Weights of a small transformer language model.
Size: width 192, 6 heads of 32, MLP 768 GELU, 4.28M parameters.
Architecture: no biases in attention or MLP, untied embeddings.
MLP neurons of a small language model. Each row is named by its layer, matrix (up: input weights; down: output weights) and neuron, and shows model dimensions 64-191. Each number is 128 + 24 x the weight over its row's rms, rounded and kept within 0 to 255.
After each neuron's rows, "fires after" lists the tokens most often just before its 100 highest values on Wikipedia text that the model never trained on; "fires in" lists the words (lower case) most often at its 100 highest values on Wikipedia text that the model never trained on. A number after a token or word is its count.

L5.up739 [101 129 123 163 119 108 150 137 134 127 141 109 137 167 107 126 144  60 157 109  89 141 156  83 123 179 106 125 173  99 156 100  75 120 117 166 180 123 100 147 101 150 185 112 143 112 113 161 134 109 143 137 135 119 117 121 113 163 157 114 113 135 141  99 137 162 109  96 130 155 153 151 111 119 128 139 148 170 111 117 114 126 154 161 129 167 153 168 153 112 123 117 117 136 139 119 103 111 158 143 115 137 134 115 111 157 141 110  95 149  83 152 120 129 177 147 143 140 105  99 147 123 101 145  92 154 133 152]
L5.down739 [143 145 120 145 121 190 139  62 169 162 109  91 176 121  84 159 142 126 139 130 148 122 111  98 123 128 109 109 139  89 112 127 111 115  97 157 111 122 131 153 130 154 103 134 113 152 113 161 117 135 132 136 120 142 163 110 109 159  69 128 100 137  96 131 120 174 142 155 132 137 128  82 136 137 142 123 103 138 131 116 160 140 130 148 115 143  86 138 135  85 140  98 152 122 139 108 165 133 110 162 118 102 137 133 100 141 128 108 127 154 149 144 140 154  90 104 142 134  86  98 162 133 138 143  61 143 136 116]
fires after: " m" 43, "m" 17, "ot" 10, "ort" 9
fires in: "more" 26, "most" 19, "northern" 9, "among" 9, "another" 9

L6.up105 [106 126 105 116 156 126 131 122 113  85  98 120 147 150  98  93 146 146 156 218 128  92 183 112 104 142 122 134 113 116 108 101 135 115 122 165 140  78 121 121 108 169 122  92 162 112 145 135 124 126 127 128 133 172 150  97 156 125 137 144 110 134 139  99  99 154 125 124 169 112 133 147 100 146  97 105  91 142 157 128  72 135 147 162 164 129 162 123 155 105 129 129 140 134 155 106 141 112  91 109 117 119 145 159 122 149 113  89  98 158 123 113 127 148 124  88 106 112 138 171 126 109 148 144 103 158 115 159]
L6.down105 [107 137 145 148 142 162 122  98 139 151 145 143  94 113 138 116 143  66 126 119 192 133  91 125 130 125 112 134  99 101 110 147 127 126 121 120 145 140 172 134 133 138 128 126 135 121  91 129 101  95 115 124 104 117 109 136 105 136 112 140 109 149 118 121 123  92 106 130 176 165 126 171 102 124 121 150 121 139 166 132  87 147 147 133 103 115 147 132 124 144 176 124 160 186 142 147 129 133 184 135 117 126 150 112 164 118 141 129 158 108 128 127 116 135  99 103 141 106 158 164 184 152 123 114  91 158  83  89]
fires after: " f" 17, "ver" 11, "ber" 10, " th" 9, " o" 9, "l" 5
fires in: "of" 13, "several" 11, "three" 9, "other" 9, "four" 7, "fourth" 7

L5.up171 [127 118 108 128 123 127 106 117 146 125 134 118 173 126 174 148 127 131  98 107 103 104 135 115  93 122 147 112 116 105 155  93 133 118 147 183 136 102  86 151  97 115 151 126 135 138 107 146 124 158  82  96 126 137  86 162 133 112 104 154 131 120 112 100 148 154 141 156  88 150 126 145 116 136 148 131 126 107 113 173 119  90  93 141 108 177 135 130 134 139 110 106 163 124 146 120 141 116 112 169 147 143 176 103  74 113 121  82 102  83 105 163 154 103 142 101 120 136 139 133 152 130 100 152 127 133 145 120]
L5.down171 [124 120  60 119 135 148 138  95 108 152 103 151 136 152 149 170 162 126 156 150 126 137 135 120 120 160 118 105  74 174 162 114 119 122 125 119  95 120 103 123 121 126 117 147  97 174 219 106 155 135 129  79  94  92 107 109 130 143  97 157 111 110  93 115 125 175 135 112 153 110 135 123 132 112 141 134 116 181 149 124  93  88 127 105 180 112 127 135 129 104  91 103 123  99  97 165 117 158 159 122 128 146 128 150 105 124 171 112 124 198 151 156  72 134 135 143 134 121 175 122 107 146 135 130 135 129 132 117]
fires after: " ab" 19, "ou" 13, " wh" 12, "a" 9, "ough" 7, "9" 5
fires in: "about" 20, "while" 12, "throughout" 8, "doubles" 7, "with" 7, "double" 5

L6.up629 [126 156 141 205 125 123 112 123 145 165 130 175 168 128 135 119  81  94 123 149 132 130 101 124 144 101 138 115 123 128 103 110 155 128 104 139 134 141 131 124 168 161 153 149  68 102  82 116 159 137 120 127  79 116 133  83 139 143  87 133 129 165 132  82 126 125 137 126 127 138 184  84 101 137 154 170 155 133 124 114 143 151 127 133 125 127  89  92 159 128 129 123  88 134  79 152 114 142 127 149 108  90 114 146 140 122 111 121 129  82 158 131 150 143 130 107 106 104 162 133 106 151 150 118 124 109 137 148]
L6.down629 [102 131 120 102 117  89 141 197 110 105 166 140 143 153 155 138 138 125  72 106  79 147  96 119 145 109  89 145  91 152 150 143 153 138 147 185 134 106 136 148 137 136 173 101 115 123 110 108  82 159 165 109 147 109 146 156 147 126 130 112 131 120 123 129 154 132  97 107 146 136 126 150 143  92 117 125 124 130 109 126 130 104 111 122 152  92 155 142 103 132 156 107 134 100 151 119 161 128 152 131 138 137 141 142  82 127 128 119 159 131  96  95 137  89 149 145 111 130 153 114 105  85 113 121  86  97 101 155]
fires after: " h" 33, "r" 18, " H" 15, "u" 13, "c" 4
fires in: "house" 20, "group" 13, "guitar" 11, "half" 7, "history" 5

L5.up444 [152  90 143 133 120 108 134 134 112 164 157 149 128 126 172 159 159 100 113 144 137 123 124 111 104 140 145 142  81 156  99 152  91 169  80  86 141  78 147 180 104  87 155 147 130 175 142 111  43 138 117 135 161 131 131 132 150 106 185 141 147 109 144 120 114 144 149 106  59 158 106 110 141 123 137 148  91 130 127 147 110 166 155 146 143 148 112 121 156 101 114 145 162 137 127 130 122  83 133  94 102 136 169 125 113 116  87 117 129 122 128 136 166 110 109 162 106 147 126 108 128 115 154 177 112 111 173 153]
L5.down444 [109 137 158 136  90  93 206 111 129 121 150 119 122 127 121 125 115 116 120  82  86 140  99 134 146 137  94 121 124 164 132 113 125 103 152 137 121 169 135 193 144 144 103 156 142 149 146  96 125  78 125 114 151  86 137 129 126 101  96 136 119 124 149 159 128 109 147 152 123 105 138 138 107 123 142 126 124 130 116 147 137 153 149 158  95 120 123 123 127 137 144  98 129 107 146 104 165 170 125 129  98 123 130 150 143 126 134 175 108 112 149 149 161 135 170 134  98 131 139 135  82 104 133 109  84 102 129 138]
fires after: " the" 38, " m" 19, "a" 10, " The" 6
fires in: "there" 24, "them" 14, "men" 12, "themselves" 4, "much" 4, "sauce" 4

L6.up507 [ 95 169 124 103 130 132 132 168 122 130 158 156  79 137 150 115 120 132 134 124 152 118 127 154 130 123 125 141 127  85  64 146  79 107 106 132 115 151 105 129  81 130 137 123 151 111 139 160 128 163 129 132 159 135 106 147 161  95 123 134 107 110 126 140 137 108 139 145 132 102 231  96 121 102 105 112 112 119 122 129 107  67 114 128  95 135 191 137  87 182 128 126 133 121 105 107 112 148 115 131 119 103 115  99 139 125 130 127 104 114  87 133 172 130 156 125  86 103 139 190 138 153 124  95 128 120  99 138]
L6.down507 [134 148 121 148 158 123 115 138 132 105 135 132 112 172  96 173 127 146 124 135 114 104 127 127  88 109 126 137  99 140 142 162 147 115 110 122 137 149 148 116  90 106 123 131 147 131 110 104 115  94 125  97 149 147 121 129 128 124  66 133 127  87 115 135 160 152 128 132 186 163  85 150 108  74 133 135 128 159  86 164 127 123 128 149 134 112 131 115 140 103 135 113 161 177 122 143 113 134 100 139 158 123 105 139 111 130 105 123  51 126 113 131 157 111  77 125 100 149 115 137 140 133 127  90 167  94 121 101]
fires after: "ot" 28, " T" 19, "t" 18, " f" 9, "j" 7
fires in: "total" 55, "further" 6, "battalion" 4, "injury" 4

L5.up468 [ 69 113 152 134 128 147 105 127 113 112 136 121 121 145  83 148 139 124  75 136 140  63 116  95 148 112 121 120 156 131 117 129  95 125 145  94  65 174 150 117 106 125 138 106 149 102 142 146 146  96 160 144 127 106 105 119 167 110 157 154 183 110 103 135 129 111 115 138 139 173 127 138 121 120 135 154 112 113 135 116 163 106 162 121 103 149 121 131 113 125  90 135 178 143 160 107 150 129 121 147 137 118 105 124  93  73 157 127 154 101 137 134 137 126 147 128 142 114 132 124 129 135 144  87  96 101 126  77]
L5.down468 [162 134 165 117 148  85 149 119  91  87 102 138 109 141 175 122  96 110 133 138  99 144 170 148 142 128 158 108 104 112 102 132 134 111 133 162 132 126 138 158 175 130 130 157 111  74  75 123 145 152 122 139  89 132 114 147 135 138 123 149  87 119 138 145 166 119 111 120 147 117 126 119 134 151 122 134 143 137 118 128  76 126 154 162 108 114 134 136 120 144 133  76  85  85 138 166 115 142 111 128 136 109  90 169 128 128 147 158 113 120 185 169  81 133 145 129 121 126 114 126 119 147 138  96 132 162 114 169]
fires after: " th" 23, " Th" 22, "ch" 7, "h" 5, " H" 5
fires in: "this" 46, "government" 4, "neighborhood" 4, "permanent" 4

L5.up44 [139 108 127 154 111  89  99 111 148 132 119 124 153 152 142 139 151 102 141 132 144  98 113  80 112 139 118 139 122 127 136  73 127 143 137 158 107 139  95 148  97 132 115  78 170 144 153 147 147  85 150 136 139 120 124  66 109 134 123 139 139 171 129 174 161 149 147 129 127 141 142 125 117 111  52 138 159 131 125 119 159 106 127 148  92 149 151 150 119 136 130 112 168 105 164  74 165 122 148  95 135  93 167 169  85 169 131  77 136 146  93 131 151 106 138 156 152 147 133 128 108 157 109 129 122 115 143 116]
L5.down44 [130 135 102 101 116  49  90 131 128 156 107 140 142  92  81 111 142 106 116 112 129 127 113 190 153 119 146 108 105 117 149 140 126 155  99 156  92 105 125 114  97 123 117 142 111 119  88 141 132 166 143 107 143 151 110 141 150 104 147 118 112 127 150  88 136 161 124 113 134  82 115 114 129 125 128 152 148 129 176 140 161 112 147 153  92 114 154 123 155 122  70 106 139 133 146 105 124 121 130 154 117 145 112  54 146 103 133 116 125 146 115 125 152 127  90 136 160 107 166 174 139 142 101 120 165 128 147 172]
fires after: " ab" 19, "r" 15, "und" 12, " in" 8, "ough" 7, "ember" 6
fires in: "of" 21, "about" 20, "through" 12, "throughout" 10, "under" 9, "into" 8

L5.up495 [135 154 142  96 111 153 143 118 144 118 152 142 120 146 170  85 125  84 107 114 122 161 112 115 138 118 152  84 123 113  87 136 115 138 129 151 118 103 135 115 139 133  98 109 126 121 137 105 124 144 107 183 124 101 118 119 125  88 144 142 152 116 169 127 158 172 173 168 113 136 122  84 141 151  94 121 110 100 151 126  98 151 153 153 131 108 145 113 133 139 177 131 121 120 131 104 143  94 140 148  96 122 114 103 131 129 128  82 153 113  74 147 106 131 155 106 140  96 115 189 110 134  88 114  93 166 172 124]
L5.down495 [156 148 142 133 133 124 102 110 213  89 118 147 112 106 148 153 148 103 128 143 169  75 118 113 110 154 124  81 169 124 143 139 116 138 134 107 142  85 125 146 128 106 129 152 133 117 151 115 125 167 131 116 157 152 124  83 105 105 110 131 111 119 127 121 160 144 160 147 158 149 113 116 101 121 164 113 126 178 147 137 131 135 135 122 134 160 124 154 142 126 109 161 110 145 138 143 127 112 158 149  90 121 117 144 118 122 153 119 126  78 130  80 118 147  54  90 139 152 142 129 117 125 100 113 123 149 128 153]
fires after: " f" 42, "i" 13, "ver" 13, "ow" 8, " F" 5, " " 5
fires in: "four" 17, "several" 13, "six" 9, "five" 9, "following" 8, "fourth" 8

L6.up643 [ 91 146 140  98 127 121 166 131 136 133 108 187 119 163 116 139 115 168 140  98 138 130 106 142 110 158 123 132 152 144 120 141 141  98 124  98 127 111 137 148 118 151 213 124 142  89  97 140  94 142 110 134 146 136 132 159  90 151 132 131 128 102 154 112 160 126  96 168 112 129 136 160 131 158 155 107  94 117 134 152  83 170 121 107 131 166 133  79 140 179 142 130 116 109 140 104 130 122 119 126 130 160 118 148 127 162 105 109 132 123 149 149 134 135 116  83 131 115  91 132 136  79 153 108 127 115 112 108]
L6.down643 [107  99 142 114 160 147  95 134 129 135 134  88 122  76 146 116 165  70 127  78 152 149 136 117 121 157 177 109  74  91 113 133 127 143 142 143 161  84  99 130 149 146  96 153 114 115 150 117 144 112 144 107  73 126 155 150 116 107  98 126  91 165 148 104 121 143 111 124 130 110 129  83 113 127 127 133 136 112 154 138 140 115 153 159 147 125 113 104  87 107 116 119 108 153 111 189 117 167 142 115 141 124 149 134 149  83 121 125 133 146 123 134 119 127 134 131 148 107 162 134  94 161 121 104 110 163 127 193]
fires after: " Th" 21, "m" 9, "H" 9, "h" 8, " H" 7, " e" 5
fires in: "this" 26, "his" 9, "supreme" 7, "he" 6, "it" 5

L6.up177 [151 142 150 155 122 130 131 134 139  91 134 124 109 162 130 134 147 127 109  95 157  95 128 125 173  98 110 104 120 154 145 131 111 119 140  97 154  99 124 117 116 152 109 146 129 111 123 151 122 131 155 142 128 123 129 163 106 140  81 125 112 117 140 120 177 159 103 133 151 134 104 142 109 122 133 203 146 104 148 168 161  95 110 130 105 156 132 155 114 153 108 141 107 168 148 199 160 114 132 153 138 156 124  93 112 128 140 154  84 115 162 140 140 145 151 100 157 113  98 122 159 136 133 153  89 129 107 124]
L6.down177 [129  71 105 123 146  97 112 141 120 142 182 124 125  86 119 131 158 109 124 168 146 122 163 179 130 219 130 123  95 158 118  96 119 136 141 133  76 147  90 128 168 118 113 168  92 135 118 136 121 134 150 147 118 122 106 120 113 147  89 109 106  96 118 129 151 132 138 132 110 136 114 136 168 121 128 157 180 117 176 124 138 137 131 145 141 126 133 138 141  95 144 127 144 171 114 111 120 129 146 131 155 135 166 161 135 140 155 113 138 132  99 106 121  82 118 119 154 149 108 105  97 153  96  71 142  93 167 117]
fires after: " th" 28, " Th" 21, " wh" 7, "h" 7, " t" 7, " B" 5
fires in: "this" 53, "while" 8, "time" 7, "but" 4